{
  "positions": "learned",
  "bias": "all",
  "z_loss": 1e-05,
  "train_tokens": 879900000
}
MLP neurons of a small language model. Each row is named by its layer, matrix (up: input weights) and neuron, and shows model dimensions 16-111. Each number is 50 + 15 x the weight over its row's rms, rounded and kept within 0 to 99.
After each neuron's rows, "fires on" lists the tokens most often at its 100 highest values on Wikipedia text that the model never trained on.

L5.up1867:44 41 71 74 24 50 44 50 46 36 28 38 85 40 64 23 54 55 62 40 48 71 34 60 63 45 61 43 47 63 46 25 71 59 57 78 66 75 45 41 56 71 39 06 40 00 39 51 26 65 53 47 37 62 42 59 25 27 66 62 51 35 20 62 83 33 51 79 14 58 61 57 51 62 56 50 69 04 73 67 47 31 55 37 56 63 60 55 58 67 81 70 70 43 56 62
fires on: " who", " which", " and", " by"

L5.up848:49 43 47 33 33 79 75 53 62 48 18 54 42 28 41 28 68 47 59 29 28 51 19 81 51 41 39 48 57 59 37 54 56 75 44 50 23 72 22 25 53 64 39 28 30 52 41 54 53 57 65 40 50 50 54 58 60 47 75 62 60 40 56 62 43 13 72 66 43 63 43 53 50 61 70 39 36 50 27 45 33 56 53 62 45 47 45 65 69 60 33 41 68 35 79 12
fires on: "\"", " You"

L5.up1449:38 61 58 58 44 97 51 58 50 64 56 19 65 53 51 11 54 36 32 63 65 61 43 22 65 46 47 50 42 47 65 40 58 35 43 76 29 43 55 49 43 02 38 09 58 43 33 31 38 44 63 64 39 53 38 49 53 31 29 46 43 48 66 73 65 30 42 55 41 75 41 32 85 71 38 24 57 59 40 43 50 42 50 41 87 31 46 51 62 71 68 76 71 62 69 57
fires on: "D", " (d", " (D", "-d", " \"D"

L5.up1935:62 42 42 57 50 71 45 59 22 29 58 49 96 51 43 61 56 39 48 30 65 47 52 52 50 74 40 39 70 35 52 25 40 55 69 60 37 48 87 66 52 47 87 39 42 53 67 80 30 40 65 63 33 46 41 40 42 45 69 29 24 39 30 53 66 63 79 28 49 56 40 31 51 51 43 50 38 23 64 36 48 42 32 71 55 32 56 66 51 38 53 38 54 62 91 71
fires on: " |", " his", " its", " the"

L5.up1097:50 59 45 65 17 71 32 60 30 36 61 47 65 43 28 39 56 67 48 45 39 80 72 38 31 57 65 43 55 61 44 57 42 52 42 50 73 61 47 60 55 27 58 40 50 21 43 31 41 26 36 51 32 73 34 64 37 54 62 49 30 38 75 63 93 33 73 50 31 59 66 28 54 62 54 42 69 13 46 52 48 49 44 47 62 56 69 29 37 74 72 33 68 33 62 49
fires on: " that", "\n ", " considered", " called", " thought", " said"

L5.up2391:76 51 43 48 60 44 74 49 35 73 52 50 60 40 65 72 53 58 40 29 20 49 57 72 47 37 67 40 62 74 22 66 58 65 56 53 48 48 36 67 48 32 56 37 36 62 77 61 56 64 47 29 35 21 70 36 37 51 44 47 51 42 40 58 67 53 75 29 53 51 70 51 78 34 53 77 50 32 46 27 20 55 43 66 29 67 51 63 59 85 64 37 36 56 68 47
fires on: " the", " Mad", " United", " P", " North", " West"

L5.up2228:31 20 62 28 68 56 46 56 49 75 49 44 60 55 41 36 45 49 39 38 43 68 30 68 51 61 64 70 38 37 44 41 51 96 39 57 47 39 69 53 42 64 59 50 69 66 54 45 25 69 68 64 57 68 46 38 67 59 41 51 53 73 61 76 40 64 39 46 57 74 61 12 94 47 53 56 36 45 36 27 31 52 59 44 66 14 44 62 39 41 60 44 61 74 64 79
fires on: " |", " of", " south", " north", " west"

L5.up1285:89 54 28 36 32 70 48 74 27 57 11 35 63 47 72 45 61 38 66 37 29 74 67 68 37 49 54 61 48 80 43 41 74 49 42 43 65 46 43 84 53 75 27 46 75 20 50 63 18 77 38 51 40 21 42 40 49 38 60 56 58 55 53 46 62 55 58 64 57 54 36 55 64 64 53 39 61 60 34 44 28 50 66 38 43 36 59 45 48 47 45 26 64 36 56 56
fires on: ".", "m.", "a.", "t."

L5.up1696:40 66 48 56 63 55 65 37 49 52 38 53 56 71 70 37 65 78 79 29 49 78 53 51 37 40 48 52 33 58 43 50 57 44 49 48 33 64 65 74 28 28 55 56 37 28 51 54 16 48 66 50 43 51 20 61 43 38 42 53 75 49 84 65 37 21 66 26 13 57 62 50 48 71 48 49 48 65 33 13 43 53 28 48 81 63 58 72 52 48 51 48 66 38 35 28
fires on: " as", " Z", " at", " Zone", " As", "its"

L5.up952:64 45 60 15 49 49 41 62 62 48 45 70 63 51 75 65 61 59 39 35 35 85 52 40 73 31 51 15 41 87 59 71 58 86 63 33 47 63 47 74 33 67 60 32 57 43 62 60 42 42 68 35 54 30 32 47 41 45 70 69 61 70 47 69 75 48 49 78 43 55 49 55 37 32 38 31 20 67 26 66 41 69 57 23 45 61 38 51 55 60 47 49 55 72 25 51
fires on: " C", " Rel", "-", " Sp", " acc"

L5.up380:46 61 71 79 57 44 34 59 28 65 59 44 91 56 58 56 26 45 48 35 85 38 51 40 57 48 48 53 71 48 28 42 58 75 49 57 40 57 66 34 48 83 37 40 36 41 27 32 31 65 70 54 50 57 37 45 32 60 60 60 50 90 45 63 77 62 51 58 37 60 60 28 53 55 46 35 28 29 11 59 40 45 62 44 63 33 41 51 36 37 76 75 53 64 69 36
fires on: " |"

L5.up2068:44 35 80 35 66 55 64 47 57 52 48 47 60 52 38 27 53 81 42 35 32 54 52 38 72 38 38 31 48 36 47 46 70 67 71 46 40 62 56 39 59 38 37 24 48 58 47 50 28 56 67 60 55 60 56 19 33 18 55 62 43 79 52 76 61 42 59 63 54 59 63 32 45 38 47 61 32 66 50 61 56 55 71 53 39 48 25 53 51 63 49 37 63 24 68 36
fires on: " it", " such", " its", " soon", " later", " quickly"

L5.up1391:66 39 40 73 48 77 22 48 26 30 28 58 86 46 34 48 58 41 54 14 65 56 06 34 44 43 51 40 54 58 28 45 44 65 63 49 45 46 48 43 69 62 55 61 47 61 48 69 64 74 57 37 35 39 60 51 58 41 52 48 48 62 38 48 41 39 53 35 23 58 43 60 64 50 60 51 61 50 49 34 42 40 35 31 46 67 49 48 33 35 29 48 57 42 62 27
fires on: "\n", " He", " She", " he"

L5.up1276:61 48 36 77 33 35 49 39 43 46 75 63 67 46 58 37 45 67 40 33 38 82 68 71 23 49 71 60 52 63 30 28 68 68 17 67 46 35 44 70 58 13 54 20 23 28 25 58 39 71 52 55 32 47 61 50 56 56 46 32 58 84 53 57 55 44 62 52 41 64 69 38 73 55 39 66 45 36 52 06 58 41 37 52 55 45 54 24 48 65 89 54 38 43 69 63
fires on: " of", ",", " Among"

L5.up379:62 60 40 39 46 47 73 48 55 39 31 48 76 46 63 39 69 64 58 37 37 60 23 48 36 65 54 50 82 88 54 42 55 50 60 25 39 38 61 60 46 96 39 53 65 53 18 34 34 56 34 44 50 64 49 66 42 53 87 28 62 40 67 42 28 50 55 52 57 64 39 41 57 73 93 66 64 46 35 66 31 33 44 35 59 39 34 65 45 23 32 34 60 37 69 37
fires on: " |", "\n"

L5.up1963:62 54 38 18 36 54 59 63 67 52 41 46 34 33 81 57 36 40 79 53 61 62 38 58 73 46 59 56 65 64 35 39 24 50 42 56 69 79 44 39 41 42 43 53 58 49 64 55 66 49 61 32 56 36 56 60 44 42 67 41 39 67 46 63 54 21 47 71 58 48 53 40 33 50 63 37 24 48 41 56 17 72 44 27 52 55 57 66 58 27 24 46 58 60 68 17
fires on: "-"

L5.up1793:60 63 69 45 44 43 31 55 35 52 39 51 53 51 64 35 57 78 37 65 37 45 65 73 48 52 44 66 33 61 50 69 55 38 55 42 38 68 62 65 45 51 16 42 52 38 43 51 56 33 42 43 38 47 64 58 34 58 36 67 58 62 50 42 46 70 37 65 58 52 54 43 13 56 51 41 22 43 42 42 61 31 74 63 41 27 40 13 41 55 55 60 43 61 47 54
fires on: " ;", "-"

L5.up396:46 24 30 54 28 59 53 33 31 60 81 27 39 43 98 58 40 52 39 29 67 36 62 59 31 54 45 60 92 71 19 45 53 76 52 60 74 53 83 43 60 43 22 66 60 63 34 63 28 43 41 71 47 41 45 44 47 59 45 21 47 69 51 52 73 64 51 45 64 39 48 52 63 22 72 79 19 30 52 28 39 20 57 44 59 37 40 47 64 34 48 49 63 57 60 82
fires on: " |", " National"

L5.up2523:50 43 50 64 49 39 47 37 52 37 47 74 51 73 51 39 44 49 46 52 48 50 27 67 36 36 41 39 45 68 17 48 66 69 52 38 42 48 50 40 44 36 39 50 60 55 32 36 66 73 40 30 50 74 46 39 26 53 53 59 69 73 33 60 44 17 56 58 57 58 49 36 66 49 52 43 69 72 44 51 58 51 55 19 45 61 39 43 45 54 59 46 28 23 67 49
fires on: " of", "ew", " few", "l", " Upper"

L5.up2264:26 34 59 81 35 91 54 55 49 63 29 46 40 33 64 50 49 54 59 40 22 77 31 66 65 69 43 71 40 69 70 46 70 82 37 44 46 73 53 66 51 66 48 52 41 51 47 60 35 44 54 61 40 43 35 53 42 35 68 49 39 59 52 62 46 47 55 33 26 59 44 61 48 60 44 52 45 58 35 59 34 75 67 68 58 32 47 47 42 77 25 52 53 46 74 33
fires on: ",", "e,", " |", "ed,"

L5.up1231:82 46 64 69 48 73 35 58 55 25 51 56 79 56 56 47 49 61 49 59 39 55 50 47 69 45 66 26 60 48 42 47 48 55 34 59 49 53 39 54 35 48 54 58 42 63 33 39 38 39 43 36 42 37 77 27 30 24 61 70 50 57 21 67 47 50 58 44 55 48 40 49 50 58 46 12 13 49 32 80 51 38 57 57 73 43 68 73 70 68 27 50 85 68 71 41
fires on: " c", " per", " or", ".5", " he", " player"

L5.up358:42 40 40 65 62 51 34 54 05 79 29 62 40 39 51 36 47 57 58 46 40 59 40 58 36 43 55 65 31 71 18 43 72 09 41 52 86 60 34 51 36 45 20 51 42 43 57 47 26 86 60 59 50 55 68 48 21 49 48 53 42 71 43 65 61 50 64 70 43 59 73 44 38 17 44 45 37 75 40 25 35 42 38 47 66 55 48 48 56 49 57 66 36 55 79 56
fires on: "\n", " while", ").", ".", "a.", "\"."

L5.up879:52 61 60 50 18 33 28 39 33 55 64 48 53 50 47 51 74 45 55 18 66 54 70 41 60 26 62 44 69 72 55 73 44 71 44 47 75 63 54 80 58 53 36 41 18 35 41 44 49 85 40 61 39 61 30 49 35 56 37 60 71 55 65 57 57 64 59 47 17 51 75 43 16 71 94 51 42 57 66 46 22 37 51 52 20 62 74 47 35 33 84 33 45 40 52 48
fires on: " ;", " after", " while", " at", " before"

L5.up2274:47 12 52 46 40 32 33 37 29 26 64 73 60 55 56 45 26 60 54 34 48 46 41 32 58 49 36 57 62 71 32 76 62 68 29 87 51 67 59 73 59 75 48 43 63 53 37 54 30 76 41 41 54 74 60 54 26 49 55 35 54 62 37 72 46 61 59 86 49 46 47 56 36 44 20 41 57 50 40 46 48 51 48 26 53 15 83 52 48 40 46 45 79 85 48 61
fires on: " p", " ex", " 196"

L5.up815:53 47 61 76 35 34 45 67 37 51 34 64 67 48 30 52 43 37 58 53 49 55 56 54 63 37 49 66 65 66 06 54 34 45 80 23 65 48 62 56 71 58 60 20 64 54 57 75 24 44 46 52 38 58 64 50 47 54 61 66 41 39 33 72 72 14 76 61 25 49 64 44 61 56 67 46 46 51 55 59 38 62 70 36 55 52 60 69 43 51 67 35 53 44 84 47
fires on: ")", "]", "\"", "]}"

L5.up89:53 40 67 56 32 44 36 37 28 59 56 52 44 44 59 42 69 35 35 43 55 61 50 63 41 48 46 32 36 65 60 45 48 48 34 81 30 59 27 56 10 38 32 62 54 45 42 17 47 58 75 69 57 33 52 50 36 50 54 45 39 90 45 66 37 36 52 71 25 38 58 48 39 32 41 60 66 27 11 66 55 60 70 29 75 23 55 34 40 41 74 48 38 70 85 39
fires on: " |", "\n", " began"

L5.up2450:49 37 66 31 60 41 55 55 21 70 76 48 55 52 61 53 34 58 46 51 42 59 58 16 53 46 48 47 43 56 30 48 53 59 36 70 74 36 45 57 45 33 21 20 43 29 60 59 54 63 76 67 31 81 35 56 18 45 56 61 59 76 51 61 61 40 43 55 45 69 39 46 59 31 76 36 56 39 47 49 26 62 67 61 61 42 37 60 50 67 59 40 64 52 47 38
fires on: " by", " to", "am", " Lake", " on", " as"

L5.up154:67 11 62 61 44 53 10 47 60 61 46 48 55 53 46 35 79 65 45 32 54 81 53 52 44 37 51 81 37 45 39 13 45 33 38 53 20 19 56 46 58 28 71 36 18 20 19 61 37 43 57 40 53 52 27 50 52 45 54 40 50 44 35 52 72 66 39 44 39 64 70 50 34 64 53 64 65 39 26 44 39 50 40 49 51 43 62 48 63 45 74 77 40 43 61 65
fires on: ",", " while", " (5", " because"

L5.up1860:61 70 62 50 47 52 44 35 59 34 41 46 52 55 52 46 47 45 55 26 50 51 76 77 76 80 56 45 74 58 28 23 73 81 70 81 38 31 65 51 57 54 36 58 66 43 34 61 59 44 52 58 19 58 48 36 26 34 73 61 50 50 50 60 30 36 59 32 20 57 90 62 50 50 42 47 63 39 59 50 69 48 48 45 52 47 51 33 68 60 69 47 58 28 67 36
fires on: "\""

L5.up1818:64 36 50 55 23 42 41 58 06 68 70 31 50 69 87 66 19 58 47 36 16 53 33 62 31 44 66 57 63 56 20 59 51 53 65 41 54 81 58 52 51 88 44 51 40 49 49 35 55 61 42 20 37 36 40 47 39 53 39 35 38 58 10 54 79 62 62 74 63 48 47 47 40 45 74 49 42 52 17 32 75 48 39 54 46 52 45 70 52 33 50 41 46 50 54 81
fires on: " National", " national", " Organ", " Central", " Commun", " International"

L5.up1175:45 55 66 76 36 39 52 50 16 44 58 41 47 49 64 50 54 38 42 47 71 78 24 38 34 59 61 58 50 51 55 59 46 40 44 36 42 57 26 58 57 68 33 58 54 61 44 55 46 39 79 38 33 36 33 64 41 44 62 51 52 47 47 68 40 52 50 61 48 49 46 37 48 49 65 63 49 53 61 46 33 43 45 13 35 32 86 37 53 51 39 45 51 47 77 86
fires on: " the", " hold", " of", " for", " from", "==="

L5.up944:54 40 31 35 51 57 28 72 55 55 51 57 44 56 59 46 65 76 47 33 51 71 28 40 35 49 51 27 65 70 44 33 57 65 56 59 51 43 48 47 63 51 56 62 42 61 45 45 34 39 64 33 49 64 46 56 25 48 43 52 35 45 43 70 52 58 65 81 26 59 29 30 75 58 69 63 47 43 67 41 33 34 79 46 63 52 44 56 48 48 39 86 51 55 74 52
fires on: " is", " consists", "St", "\n", "Ch", "==C"

L5.up767:51 43 63 29 46 56 49 82 31 37 22 40 92 38 40 15 71 53 54 53 25 63 45 45 51 62 47 60 45 54 56 61 54 55 35 47 40 44 35 33 40 54 37 41 32 18 13 39 46 42 65 60 54 67 44 43 68 42 72 66 38 70 34 59 42 43 42 45 66 55 34 55 49 45 37 53 45 58 62 25 62 73 83 54 46 07 45 18 52 62 66 73 99 67 63 53
fires on: "\"", " to", " would", " 0;", " +2", " life=="

L5.up2311:62 46 75 67 37 47 32 71 49 47 51 65 43 60 40 57 54 53 47 21 77 59 46 38 79 74 48 69 44 62 39 59 49 84 43 52 58 39 90 61 65 41 68 34 40 43 29 51 49 35 76 56 63 46 42 45 23 36 49 32 58 52 36 50 49 64 62 61 63 43 69 26 30 61 61 41 37 25 46 45 43 37 62 61 60 43 48 57 44 60 55 52 57 87 40 76
fires on: " |", " (7", " (8", "3", "4", ".5)"